python train.py --num_hidden_layers=12 --hidden_size=448 --num_attention_heads=7 --num_key_value_heads=7 --head_dim=64 --intermediate_size=1216 --vocab_size=5198 --hidden_act="geglu" --norm="rmsnorm" --norm_place="pre" --norm_eps=1e-06 --positions="rope" --rope_theta=500000.0 --rope_fraction=1.0 --qk_norm=false --attn_scale=0.125 --bias="none" --tie_word_embeddings=true --parallel_block=false --init="trunc" --init_std_qkv=0.0236 --init_std_o=0.0 --init_std_up=0.0236 --init_std_down=0.0 --optimizer="adamw" --learning_rate=0.000878 --beta1=0.9 --beta2=0.99 --weight_decay=0.19 --lr_head=0.00547 --warmup_steps=303 --schedule="wsd" --decay_fraction=1.0 --decay_shape="pow" --final_lr_fraction=0.05 --batch_tokens=131072 --max_seq_len=1024 --doc_mask=true --train_tokens=1263000000 --max_steps=9636 --dataset="wikipedia_en"
MLP neurons of a small language model. Each row is named by its layer, matrix (down: output weights) and neuron, and shows model dimensions 256-383. Each number is 128 + 32 x the weight over its row's rms, rounded and kept within 0 to 255. Numbers have three digits each. A neuron's up and down rows have the sign that makes its largest values positive.
After each neuron's rows, "fires before" lists the tokens most often just after its 100 highest values on Wikipedia text that the model never trained on.

L8.down229:144126146145167094114167139050156105119169160139151097153157115092116120122110163177089111113135165094229079162190107167168143090161147122124161105172113103164186106115136160139144163123063166145190074107151144162110089078163179067125137123166095159113142142105099108148117190184165167104126157150111144091083092143095139107161117152098000127156164106088136124106108179104142106142124
fires before: "0", "1", " |", "2", "4", "\n"

L2.down683:146111124135098142142143161190148156193116122111124128108138098127080147114094120205109119090110067134068157149102082095171109142103086136095126134111106137111127176128068168162104161145154163140132188149091132106146076170087139119075171170107110095158109091105137130164168103156152175139116146121205156101137181130137136067119100128109159145209150063064141123164119162096089132142162
fires before: " |", ";", "th", "."

L4.down143:081156185181182225106125111206153162133076151142062142157117185131167141140092076102130105115105128153129136143066120146112137096143101140150170082155113169110174116126153109141229183155165149169111160046172151132114107163142128154159093140156164211110155178131188191118066168122111142133109134089119125084169154086123121156164156116173141108146138187111156127146067142135134109113143
fires before: " |", "s", ","

L9.down656:147057056089145153141190123123127159182192144086145126108103086184067115157123121097115138130082154157106138124180103091097130124124185148103106138102084087080200142144136115076151155161090088179149101138111123137084113115138148060142147144123141159117113105137149115123210097119105151147169077103168142138110137079126131131162088089137059094102222126125147153178153133135137153137136
fires before: " of", ".", ",", " in", " and", " on"

L3.down948:127125132098084124135104098052133147137113098139186118104156143148073119175115116179117095186114092158172138112166101140154116119055115124087123152121118131092133172088096179152115067050194075175124125119159158098075111119107152144086110136067121151116166104151126128122115121168065136162175158109077098157146107098129123133195108093125139154151130091089187130101162104110145185146147
fires before: " |", ".", "1"

L8.down782:191109082096156121187109082143128137078165153124111127128122135152121090125106129130149125070074120154118109131090151131122133067134110162103078125123166161130171170152104148078073165189120157161110117100178113106066132176135108144158094156118155150110149094081125126131086169171149052153154067174123077156153103154120156167124141092132133194109144082166145191189158096172094119160184
fires before: " |", " (", ")", " |\n", "\n"

L8.down1084:097043162110107103161157159130108142125116086127077117088135154119100117143143163174156125162125133086160124179154184084121118120165084166131130181136158093132159091075169113087153173138163158184134181106112097144099115155108156160130167154112036128085138119109190103140152114137114154107153097159076115113110159106137175107176120155100219137158149096097125076130116110124118186162140
fires before: " the", " ", " five", " which", " them"

L9.down1166:179135083133058138140085115174124128089148136186167137148106151143138096162108163048116101126166086139045110141085133143115144210131099138073132134202158114112141088160138146148126128120134078169136155114074175145168112159084149130121181144140104145103115125107106093185089169208129134114122084082177134161136137129108151082087132122140142107114106099139210146140054108136178107129150
fires before: ".", ",", ".\n\n", " and", "\n"

L9.down896:111146133169120074175143128148110136146135117099094139183116151098128156100126093122118170136139128154162151111119131053161137147056144127152128106117125153141131140132111191104137105119102077151093176085127074117168159166111171106087127118133154154080121144130090121093126142148177139103105146097167142128101100112148138156130156109122158081213137137071053161135037111060129140115105
fires before: " ", ".", " |"

L8.down1075:124128109122142130093094132207159165111134145151197154075155124175183157127148152083087144091121176148093104089165153110107108077170094172090120198160175147076097115133135117161050130078156095084177107083099167117115140109129117140068098145175149129124131123185119111131133132143160089106121043119110116168133147159137180090208141107151079144159081056119065157131126165119160196139110
fires before: " ", " the", " a"

L3.down676:088175104129116145156093196083121188060120122152113099156129170140135105096193180145211140151104084144159103150120205138133091127100076165044088163091153111179072140133159138222106094124165116136113106076108117143086143076137165147162134105163101139198131124119087142165174103145114139154116129181142159154136121142140141109177083117083177127094158178131167165129075177114113185193100
fires before: " |", " |\n"

L8.down454:134091150124089138109173158162135145163141159116162134090131134102152122084116105098092108108109105139116117076167100155091198100113134163130113176137096147116131155092159144165132131138165074065142066126046115139169108144137134073125188194074107121106109162187134087174120121141153141055154075168139103076138159107134168133145150123153132155133172139083171112136126115088115149190071
fires before: " ", ","

L3.down583:121048090123129144222121152096113067131098122156176155130141133138165107138138100197060071112184073136142166134148119151129151100087082119112050153067186115088092123121128149148149133179115066133126142150157129125181061115112189136044123158139174128074166127153150178139114155138127145100121143140200140104130160113089108156116164109136092140151153181155155169114127178136060134123129
fires before: " |", "th", "0", ",", "–", ";"

L4.down156:106118076164110180181137164120212152094077107199100131114068136164164157148189144129135122144111090125139135086107161141109104133143089095132141136101171115152091109152105132089101096197138147149128079104175116100114105114165116156100161168164124177143160124075103122096122066170111103117161165164143132130128138132128107133122158107134114072056116168122102085135154119113122151109109
fires before: " to", " in", " on", " his", " from"

L4.down679:129147134129158117133147153120088159150129161114110148113154131106127108139124072102127140153074076134110113071133101152104097118055147166111081118057170131110134142078114153150138150176151185116155090112142103133163153205119141093066133153123107109171190148134137152105098122102120127109082078105114111083096153172084149157205151120138135114168125158128182085141111138165157108190073
fires before: " "

L3.down433:142114154176118101171129103136148149137115111081141141115182136080134126122126194135157127135074166136078139138142142148160109116144119110135186181133176171104073182166177159153166134082161085093157164139154146083149103127113107057118131128126162090055141076150118152161084064126146071107153119176218164166163081128139111146138212125089129131192159105109094147124071185124101130122115
fires before: " ", "|", "iding"

L2.down700:144096156152100133205098180083193154149113129169108128134111108146112129179133135171081179113180161110137070143108138156144131143112090180117133116128096158147121132178104084119151081142130166108097111110083119170130094113139108125161100135113122156105176110138183169076116158180169126114124109095139082196164105154088108111081139117161091126087146096167105183101121109117174157135200
fires before: "-", " ", "|"

L2.down1089:164174155142111119192093159154104094147139147146145077151147129107104114116146180163132144125090152123054074131180109122167124127096074195139094145157136127128152137106084148132130120153151094117121114083150171133138143100121112176134151151132116161129105123121071143178159128119148090136131097176106097164127163133096138075158186142074165153098110090095097134128138130159100157109196
fires before: "==", "===", "|", "=", "====", "-"

L4.down719:139099117135144134107181144116122110156180108098104173088146137078151117153136113188116102100083112150111139113144109170127119142112156103136141101112159150133094143159119110125100132123128136138162170147143147090140137138161137136115163115124192119138080219140170110163094162117106158170113137145135107108155152138150117121145145132143141167097148124077082103154158126079122116149070
fires before: "20", "19", "18", "17", " |\n"

L2.down883:111163154170113133148146158138147129168109130147124087095120123140124134140132154149127144137138138175119155082142168061133118090184112082094053107129139116105106165098122130152158112150146094121182103125160140089015098120133150103126103108101180147113128109145106104158179125090135153137145115132098109150138110155132085140163096142112209114107089103157127097165195125120139118104193
fires before: "-", " ", "|", "==", "R", "==="

L3.down21:150154119176140141168153151156088094102157140145138096180079151165163132171118151108061143154176122149171164167119172119121131125227066119102135129114144109170150109115116093108191100130079143104129118114117133111148122138150127158175119099103138096148100101076052102126134105123131077111081200152116129139085166121124180148127068126107136117195116218080070104147080096132107147144178
fires before: "|", "===", "-", "====", "M"

L2.down657:159154119120139144132137102107120164085112185148096131142107149191100197141110127148126094127092081082062094153093116106110110191152123161099101174124106077115117147115166141126102144081107145157124130169117078116094119079146125142076103103104151156100094140155096109080168118090153115093092162107155135173125084119172093118088115180158151108137175137161113084204142156107140115145087
fires before: " |", "0", " |\n", "20"

L8.down517:083153107125087167131104119145133177144142147081146211136135086149129131202110133075176157131179147107101145153094111091067163052098196144109111132199108151114128128186196176079121080183121086125140178101081162080092122078139099128132103121093112140129181181082155106074142123141142080098123182119140171109154174155120147087106122057119145155145128169135109125149101094094130135093088
fires before: ".", ",", " of", ".\n\n", " in"

L8.down180:078128064106189054160145112195114109148166129096142146128190035078101132197153152140146131119119123123156105148132191137147155155134092073070101138144147162130143106091129182141087122113115083103149172093105083066127107134118100084128138099126129081108145142125078086082145193148127196111112150116068117124092075141106188089126104130152169187124167150139180115056146093154100129093103
fires before: "5", "4", "3"

L9.down692:169121162141183105097117137102115119115119134082117157073090124169182113129149104103146183157132140111168106151171097134183106133117094156151136137137183166106144069096120157192128061122161123118183171162128142142161122187155154104125110132077109092135104130180123101176129077202093138137140125117135141132116097148093125110161125128107088158067106158099149079134131161078098104077099
fires before: "19", "20", "ts", ":", "ted", "enced"

L3.down767:106142103130144192114103075104138121146180117116133135100165131139182093149098104081138096125094136139157086091125141090139137133078114132095147184170190091153124141094096105109033135142147075169146095070165113118151097114102137132099039096159129105103168149100140159086131157126108192108091164140171098080120116085108083120112092148118130095096151123137093150126099133137054180170164
fires before: " |", " ft", ".", " "

L2.down282:174113146128125108140082064125125101076167112098114092123165148156122141084111133026171140175089133169096119099150121131136131140116128127123128129116139185121120076186178164123139137148118112117209161138117121098109109142138175141094098121144090120128129111143085133152127166187148129157088136166128168142111152161152088165106090158129084148093161174130175119158092136092122104167112
fires before: "20", "19", "18", "17"

L2.down986:085092084095117121133142159084094120109090085162137131073045116117134133167085173089103096103096071196123094086134118146126126156149125108139140161145128166115104123126143096104121147130160097156108096169145138164141124122117164113153181102084120130178138133120075185093163155134203087113113145133097156106120098083092174131133129099137086119183111084069077101085133148105142124089100
fires before: " the", " that", " to", " by", " as", " a"

L2.down1186:124125114133090144199116164130140102127089075108120111101089136105130176123117137095164127108104098185173148108144142125109100149157161089136114071121082141160101120096119115062093135153098137157141148167147183089092046161127044157096190112144063146120168088109142142143098111069158168188101151103157104155170128097156124147152118109118101168177122107076112206152097163103178150164114
fires before: " the", " a"

L3.down1047:087093117093138165109089178135147106171132164162073164091135092131155158101162114080096188128149163158148150130169122156096127105138110158098101176066162129080124126116129115097164119158122115141155147201154093180163104097138099120120168162084185134121149148199097109173144126126167113214145138118142149157150104067098110124138143153062106188080160119163135150106107142080116150139095
fires before: " ", " the"

L2.down253:170128126124131091152160109178168129077134124129147078117135132203141118130168138056131139131150121128142131153144148125127124142113115113145130115140115108126139133114131139129153117122112112144114127076112105135104115117110134125126114121132108119164154060105106134149152106154111106105146118133137115126102137100141115146177125114144115093119142148113141106129113112120096116142141
fires before: "20", "19", "18", " |\n", "17"

L2.down522:155132109088171125188181111123198158130089157145113169133108130151162120128147119102163161143112102137127169110163147149203113084119094121187152132091160181156098102122100142112100133151128085201114133125146110152163129104155124151075154161140108096077124137126087132206112155159109114134113110117134111175129060116097102179159145127144126133123092112158147097154153180141133130182080
fires before: " |", ")", " |\n", "%", " (", " -"

L4.down315:148163113140113144073104121116096114109109132149097186138148101027141166128089138202110149103067113129161135106123159139150110112134086157160139125100113094132183146128078130135114132156151107109116102168163126086150138118165105151105088126123098155123118174102107145131161161138151096141092147074107139127142078170140135154095139186087153139098125149079109136132106111136141132162137
fires before: "20", "19", "18", " |\n"

L3.down2:131123163103127124098120143135158147121118108121073108099165116129082164119105133130107120122118139135175107133110200090109174176165099151166087172193070139113103151110103116118166135180116179162134134098140079165060086090098143188148117096110170106078110148113144156118153159124144087164079164120146124128083088136139161133117141135128102148106155136095167051120165102125135119132170
fires before: " ", " the", " a", " January"

L4.down182:111107102122116151113151096148076153172053147063178140154171082094111116127118124179132123141151130147125085136169132178144152135124161130130122122114166160146131118110172054137132127141083144125127144190109107158143157111110132096103163128124125166108177194126140089146152136140065167180115137116185109111166107091132102145062158147149099177145108098096125150141144161143166138156117
fires before: "20", "19", "18", "17", " |"

L9.down55:091149170180152166111089108069130135166177137129147117094097174136146088077140159135110135155146147100080109129060142073151134102128094103127140147187143091107129136192112135136093144122081110130083118154146117138179096087132188112100107145120137106166124124118129159148112145123168120119127135135203084165115117118214115124129158120167137157114119157079099132131214092110121133127126
fires before: "==\n", "\n", " ==\n", "==\n\n", " |\n", "ional"

L2.down98:149153118158084064169159113039090086107150080144097122161141144147082101117061110125084131134120145070163114152140087079128098147116118131107123137105130175161107206136105133108105124131119169157100105130129118135179130133187174160137153090095119140140158088118111138091116106092146133140075121152082137134075096185148110092118107183120130097092103128168138117137074098145152142087175
fires before: " |", " |\n"

L4.down832:136152083141075130147134106144093112141141112110065116157123120150126111139066152095148165106189094109124145099144144102153122142123100105097077125137147105090124145163103145071070123185159126081133109138146124134107102108108127155119135145129125120116130137134117129099095080132127145153103155194062118091091108120109112133155170187206093164137124158127089137144131114120110174117136
fires before: " |", "\n", ",", " *"

L9.down1048:082127135087148116139194111074099106130157176146075142146114158112196116175092155199114150111163136168080164112119145114137147092129123096168128148096100120135134160223079155112144117135127119122140255177120124178141127077140106126172094118126071174125157170140055083072108186127088093174077158147164106093144169075106146123200086148139124157163112149112100135157160167120135130139139
fires before: " |", " (", ",", ";", "\n"

L3.down815:132103141120120176143201086097131100109128119094116124096096111113118103150095116118123134116110179155141120105102095151135098053087154105145060206114165176129106122144156170104122137168122071094075137147049136110099102188161141151138176178101150094072098112165117141103092173100145146066125078150083138086140165133139163136124077097089069153110166158123128138171195123131119145145130
fires before: " ", ","

L8.down921:099115105096128112099120096094077145149160093108192163098102074177140156083104107094201142172145139137124123166131137140116127133129126142131159106110147047069097124083114072138181093125146147147121108139089145112118079136155128105132081153132126112092206177129117118151150160130121133168108157096144159101150127103026088165138169141113118097233140115084110136075125143152125107185077
fires before: "ion", "ive", "ions", "or", "ed", "ing"

L8.down582:130163138108169128085125137143091103163098097117127121164106110107100149083115169117177088146149164113121145159155113089145175065150129115144193113140140083162136114118138140122158089123110155141099127120112163128103051162107099155202107119152121153091130117140147159090075136082139101104139167124143138085116135127132131158110129195172111089178131115096164113132108139134102095089111
fires before: "ed", "ment", "ions", "ing", "ion", "ance"

L2.down1113:140144139125095172162108144114142135121112144165107123091144128151123119128198166108084116143129152164124170111095097170146120163147134130109139163121128105153120133102131110076173102167143147109158139141136101142099090096110158187143150110138127131171097140152054126083111143138151107100111116139119134122135142107099096125107093136124130166135142124174183129119110161110109157168190
fires before: "|", "-", "===", "L", "The"

L2.down1129:136123116155178113124130137122194146150105133107113109123152141121091189039161128128134080091133115123089119108148142127171119125131141171104097160097112112181105113134089085083142106134152152091084082160113079119104103073124136102117178162129157156118091171107122076125046119048181134140124110164119114093102154170135118170091160178121134122131118147132169062193114092142119187123082
fires before: "0", " ", "1", " |"

L2.down1033:154120171165105118157049100165109158081119076143131043154151135159143146121113157085095100168092166096092159101140149146148120155122106137160139073152134136148129080163156135127119142131120104122157173136146152097130101118141197152089123107100056148143154062125085131078151110161173126121138130137128149139150140140154088144155135129112133095156118140146112104107103163114133138145122
fires before: "20", "19", "18"

L4.down481:083165124147143146069157150126126126131125151145144141119105124068134092141130126208147097191092186105067115179188138146133118156087114136137111155159151208112101159120115147121172085155093137134075171106130144119138066112121138157168219120117118194112108122112136161127098124148141132152132203092119118129144123099137175132160158116174131131100118098117130148126175119131117140105117
fires before: "20", "19", "18", "17"

L9.down494:090096165142100136155124163124110130180150100151153110123159171093138125148151104124081140100115098072121150122147178177131103129105056128084081134099122125099130080162128134149125080147118146103087178095210098113122124141093140124122146124155146129017130082172145123088046092174114110124096127175128102136129184178165169183127152092165110125080098084122136105155099154117119089143122
fires before: "–", " ", " –", ")\n\n", "19", ")"

L2.down217:133135073111110187112166125087081132170149175143113146141086157173136106092155142105130082130119108076107120067084087154109119174137137110141161186131115106090065106096098160132108085123162183140121130143182060144141139142163103156113065088088101092123074098158098155146124161109172110117076105128108102110153139153126122068173147095116125133183127152117110091137156106192098117170134
fires before: " ", " +", " −"

L8.down623:117124090143131195072093119092105163101115141185145196072143108137169117145141099154092120103177149162140181168117068102102163170111168149117118110103065084095144147100155069132175100151111103145106074140146233133130132033138177071118099122110136079080165142138134148120163130119087169094094120107104147103118084100154149127163155118114147120123141144166147177105115101130119130135119
fires before: " (", " ", ")\n"

L2.down511:148164145122122123111201094147064141095138097113134130128113105127146100198100141096208125142080109134089083142101150106132137109168109125068108186188097121125115160067132153157134175160128108099150160090116086127104092148117105172087103110146172151132147177167080153121131155123102149110106175172159120130136168094181135178160134170131138119133138118181178121154135175105104110143105
fires before: "19", "20", "18", "rated"

L9.down489:128113176146162097113197148047185121126097102063186187140051124151183113113113132153092148123093125101169138123123103092153166169153102122165080157131121149147124149109106107073141104154129145176097112155136129120105117147131162066135128115134133095094141108173149152121133125099162181088168145167113172155125114134125134176138154100127170173090126082121150144135146047065073045140151
fires before: "0", "1", "2", "3", " ", "4"

L8.down1178:151207108138120138117212129183154072165121072106136124156169080131140140055115119109159147132133122095107120134091141125124107101163063165082125149102125075159118128182097102105082112117158086131127108163209127128127136133118102118121154122135127068143129166125101105166088134108164140094163109140113100127104124121133070170114103189139150130135085130188153099079176078146131138157132
fires before: " |", " –", " ", " S", " ("

L8.down552:096144144117170135145124101125142116134069131094148088096127083099146147207103078125147125178146111146074145190119145177152167115043137167158133150179131154144117127129177096074123120133141114150153147129121147110187093132116117151110099081113113155155096168060151201110183131110138114130090174142146124129219128100125128081131151172109150107147094158117160090077137116144150149112136
fires before: " |", " |\n", " U", "\n", "-", " *"

L8.down1044:133114147176160144109116169114128136117136118127125164128038185130133136077149174067118109165136145142109111064113164103106119186144131087113118109157140106112116042167132090090060189080137171151143175133132142116176124116134150128157138103053106099090137139116111119140116164120141139148124110114097116145122095158110107092097123090177188109139177183126072125126111184113141130152102
fires before: " ", ";", " the"

L4.down462:138174132093111080170096115162127162111098085146148194077120132106122147135166164135153124129105143159124132147158165128178107136124124156146130137130106146113076116186134127103125200060130163149096105157091066129084153115135137082092168153136115094069055177118167108128142129170100140119160098138107164118119168073101104144075115138119105143135135115068138074103123142111117108124136
fires before: " ", " the", " addition"

L8.down1087:090177140135113105162145171217119116145146098117142131189154118172110143103087142080122111128159127148162065136112129141132103084152071120071150163084120103166178131184094124134087055123125118134111130140145142101122057175141121106158167153123062112160170128121105157173092097090169149167133149161095117138155093123142102165079170183170143125089085187147163105107159107166122152126093
fires before: " ", " |\n", "|", " |", " Pr"

L8.down84:117182127135110139120137140169142130126094134209133105171096135112094138169118153172134120107182096160161133130085056096104091116114165144141116112159101131194096178169112117135126172176104174165111164153141172102161088130119122149124114100117088087192154169094079149100156117132037089110174167123162115128162106078141090108121090134094083147181082149131161147151137127126134145118128
fires before: "\n", " and", "\n\n", ",", " (", "."

L9.down798:117147164075113171156090111204163225145142168113121103136158135084127111101134127113122136055126123109185128140170083133128124129122097128155127112115129117144096142108108065130187082104162064108123098138161161123159078158136123087122120137134141101110117075114115072068078142158128101122166130105103108098133169142066106131116210132138160127108112164124162142134064114126090132167114
fires before: ")", ")\n", "),"

L9.down133:179182109180100110136123161117193067154154069150112136124160148096172142084093127124130086173150153076079134164141170108118150134201120149128134111122079196141168079116096101069108181137140162089135134073180128152088177086161057136186124146103123154125148110119154153160121163080132140181116092143100186207083054129148136060159098135139106151087118138131086055083092137081139151117175
fires before: ".", ".,"

L2.down445:144151141080130201161150183102146135069138175176109102170108133132119105156080126140166208151128155140150113161176173094130143128088147154092105125149087160120173116156082116121130115104107116180081169086152180126078136107158138156151135079152086196111120044152108084092133103162149160138149122132140131166123114140094124126144159111168095123069109121137118116141123152141161152055150
fires before: "-", "    "

L2.down374:151083142116149142128131167095074176109142105133122085120131143142126146095142122000067074140107144069174112117146166109174147144087161182138181113126153181110154090191082124105122175168124094108139173160161122084119112133151204157102077134135119134148110140147095141128106156152127111130140136181116128089142080141135095162121113127109155154104108132134146122105120146141132123123020
fires before: "20", "19", "18", "ants"

L8.down59:094101088173159119130127203018142150144069134112119103149120214104110134069123172099115188154157133123083184114073075124131169115113153164097158162146155111147137060203125148083100196187099130170145109071103136165106131133176161156134071070157120163189142158133120109098116133142086148082102167128111136065137165154130097083157159076093166090167137078135087080085135142091094096116118
fires before: " |", ":", " of", " ", " |\n"

L8.down893:138198096136151150112132108207110116101162055110132203111178129127119070099124103037132133174123117121115105123153101101148103098136198168127112128138109124123149126155203136135122086121109161112145144159129174123189104141134157116156139072160125145132112143161098115109149088105124140139134171140120121135150123081160127193110178180148118131152151112194128125144178110129164114132162
fires before: " |", " ", " (", " v"

L4.down818:071125134148131147134120150138101136166157120102114217124145116033124136157134160138127132140141151141136129128124117116133070125097120149123145160121108111117125147137110089126150113093173153127115143120151141111159150142112088103149102119119137132106137252169113141127152132100112128104129101139131132126104130170125161107121095101142134105113162125123149131105093147153138131130137
fires before: "20", " |", "19", "18", " |\n", "17"

L4.down531:146109122136109146110137115119119119082139082129164166021073157108159119097028145165129159132159110183115100151110092130164128102075107146155156152112150191161130153092165063136092232149106210150073136090148127151131125075150173176180137121179142132123119113131197175112116131124157123101075104134178124081130134105123100103097108159132174162140144124160119140108102078097190132135135
fires before: " |", " |\n"

L4.down931:119094104094095108156154132077154139161105058136152120122173106076170133122151187129101130141082117136116147139150114181111064071106108085126090115135076093121079112163116097155104125122149106142155058065071129144108125105079128092123152076101113101098111142153112051178119142110126163159089125144125124140069149068109129098096162097129041128180137140118135096098124115134169126097097
fires before: " ", ","

L9.down1154:170142132143145159171213143149152108106145119124180159125121146122141122143115137124070168122132110122168172136177101141123158113036093177110134132086081136139124139163148150131063200116152124114202126134070100138075095142166085068078135142132115103155164119175140110106119065180126089124118160081159149101058117092224176108131169121103077108129152157135136123146093142103140125119119
fires before: ",", "\n", " and", "."

L9.down446:136077173117110171136161160079143122121123189135090124129184102144131163121162129096113163106082100116103148123152134154156085101141138158132131140099163086163121109091067117128087093137184128109150153133097115096128082129150124181155195147138151100146123099136122110082103118135078099136179128176140185098168141161108155130122178112130114173087192127120166094183095153110113169173099
fires before: " ", " in"

L2.down791:142110120129129085105110118129116137147109121108163081082155177092124137181080123191080083128114127133125125084165111131128140188142128194129111156107113107127201170109084134125148133090127105115092118108120092134181169078116162124161119138153143104083171122142151154180166105062098112167128148127130056184122141058184141105136140174147099128173105073121131111132155179117176130146078
fires before: " |", " ("

L9.down591:131189180153139143148140150078190060142150130162137180108114132126109108103071189108164126104075103151130086166167095156106153131135134123109127097071123121131159114121111054106142137099124175089116210162148109159137115109137103177112130119082109144062126094110133092134111102119086163154114094054179086161175107107123132151127170092123172137123087132117125167156104137171136116088135
fires before: " of", " and", " ==\n", "==\n", "."

L3.down692:082115112097168162076129102140133107084139131162163138142050107103050136124188109108111082142144114079142122112122150070135174154111126141138164182105109152191070145127157129117141107174088173150094094212114122115076144173131101112086143116168147151174151133126121213105128134121129098168128166141138157099131162103157104135107111132157120158128115106133184214179168092052114117135113
fires before: " the", " that", " number", " a"

L2.down474:198100169112118137140120117175136123145089064122113049096178171100122193115148137153085138148132112138098134124130146139134148187087107151169108157149116144124182102118111098088159153159152109138116137158191125194165072132105104154082153151114122135078142119198073126123156173152167159121089119112124137146121121133168199121170139175123102114083139135133124115144107130137127156165148
fires before: " ", " the", " January", " November", " March"

L2.down416:106166158182067122131167098175147111044132132096088110137126123112121124089150194168148134145133162160119109094130083119140092113167119196131099164080050154203132141104054147101169064180221202105136160122170100115129097123144185142094194180189049179216167198099130125066108167106079118111154144113115125164094105159158151122126152120154099121106140125163109104131099141099125104150063
fires before: " |", " in", " (", " |\n", ":", "ic"

L9.down503:097117145149140190121149135112149154161135145178148091149143149099149115129130155076105139109146070148158158112131082164115115144167133077173092159156127069095129075104129090114109050136096102118092140240153124136092122082130183177127107148191144166106085136149149146097150131119126192130136156135118175135082108186163117157145176191165099175120130183186153133109140070126160185109122
fires before: "-", "|", "===", " |", "1"

L3.down1113:134208114152131131135092166121125124063123089128080044146102131093142164078153146174172153121111159167121122172140154093117113083098105146112110173161088074164121105137164164084171125132156127184137103109065086144086112098133144123131154137145104143125111115131100141124133121143161135132151149116136141132159132128161155059131130094182117058151155124159104134110119154146115092115049
fires before: " |", " |\n", " and", " is", " ("

L4.down190:194116154150157118143081168165111199116083119142166112112104097114109133113089125152123128134132059111114108155118166127153173078084186124084144168104163131155126183132070155167144118148175115135131138155145142095125137098144140149110106111141049137066172149111163112113139113170074164144113134079149099120153153111146160127078099143110122137141122131157084133110076136051147121147130
fires before: ".", " |\n", " |", " (", "\n"

L8.down926:115090124088117139080160108107148140148113119183119101111114068135123211142189093152134124099156144101053128081142128194142091149131131159101098220134194078141153090111135111148107026169102175154156174116157167112138112148135121097110070184112115125113097154112150150124150108150162132154142080121124206137165127079092145143146132094108154147136110083110140129164122156111167131161150
fires before: " that", " to", " of", " the"

L8.down636:162126186086077091126149113073110118110146158125178145102073092189178130155150171143124072137060133076118215135113108136121121120181142097172145139131127175186157119108090183117095113101128138107111107208115124092089170130105151180095176134128192146084130142126143095177098152142108171083166139064121202092182148117115143121085122162130147146166111188121085105139104097173174109194094
fires before: "-", " Championships", " as", " footballer"

L8.down1060:165087094145048156093108123154122168105114167098181180116122112100131180099120153105167112093126115107021120142169083186127137122171105155082145146100101142032097145073085127134123134164114224112168094149071138110089060053167132122161142146127078147127091145134160138134107098124111151144131139131139082144164125160152107180115178108071151180150049133131176179132153094120126146102134
fires before: " ", " the", ","

L3.down234:070144111101100157131193142140120160152194100104107127169145099132194097066156150157116174046150134100105117102107112129123170081140096119121145124115114076132073126230113101096147133163136158133134150150120143172077184203125098170122138164100156145095102101152171146143073173086112138156116092156094156148072125167064125129149131116147099138159149134123153126156118134149152127098102
fires before: ",", " ", " (", " |"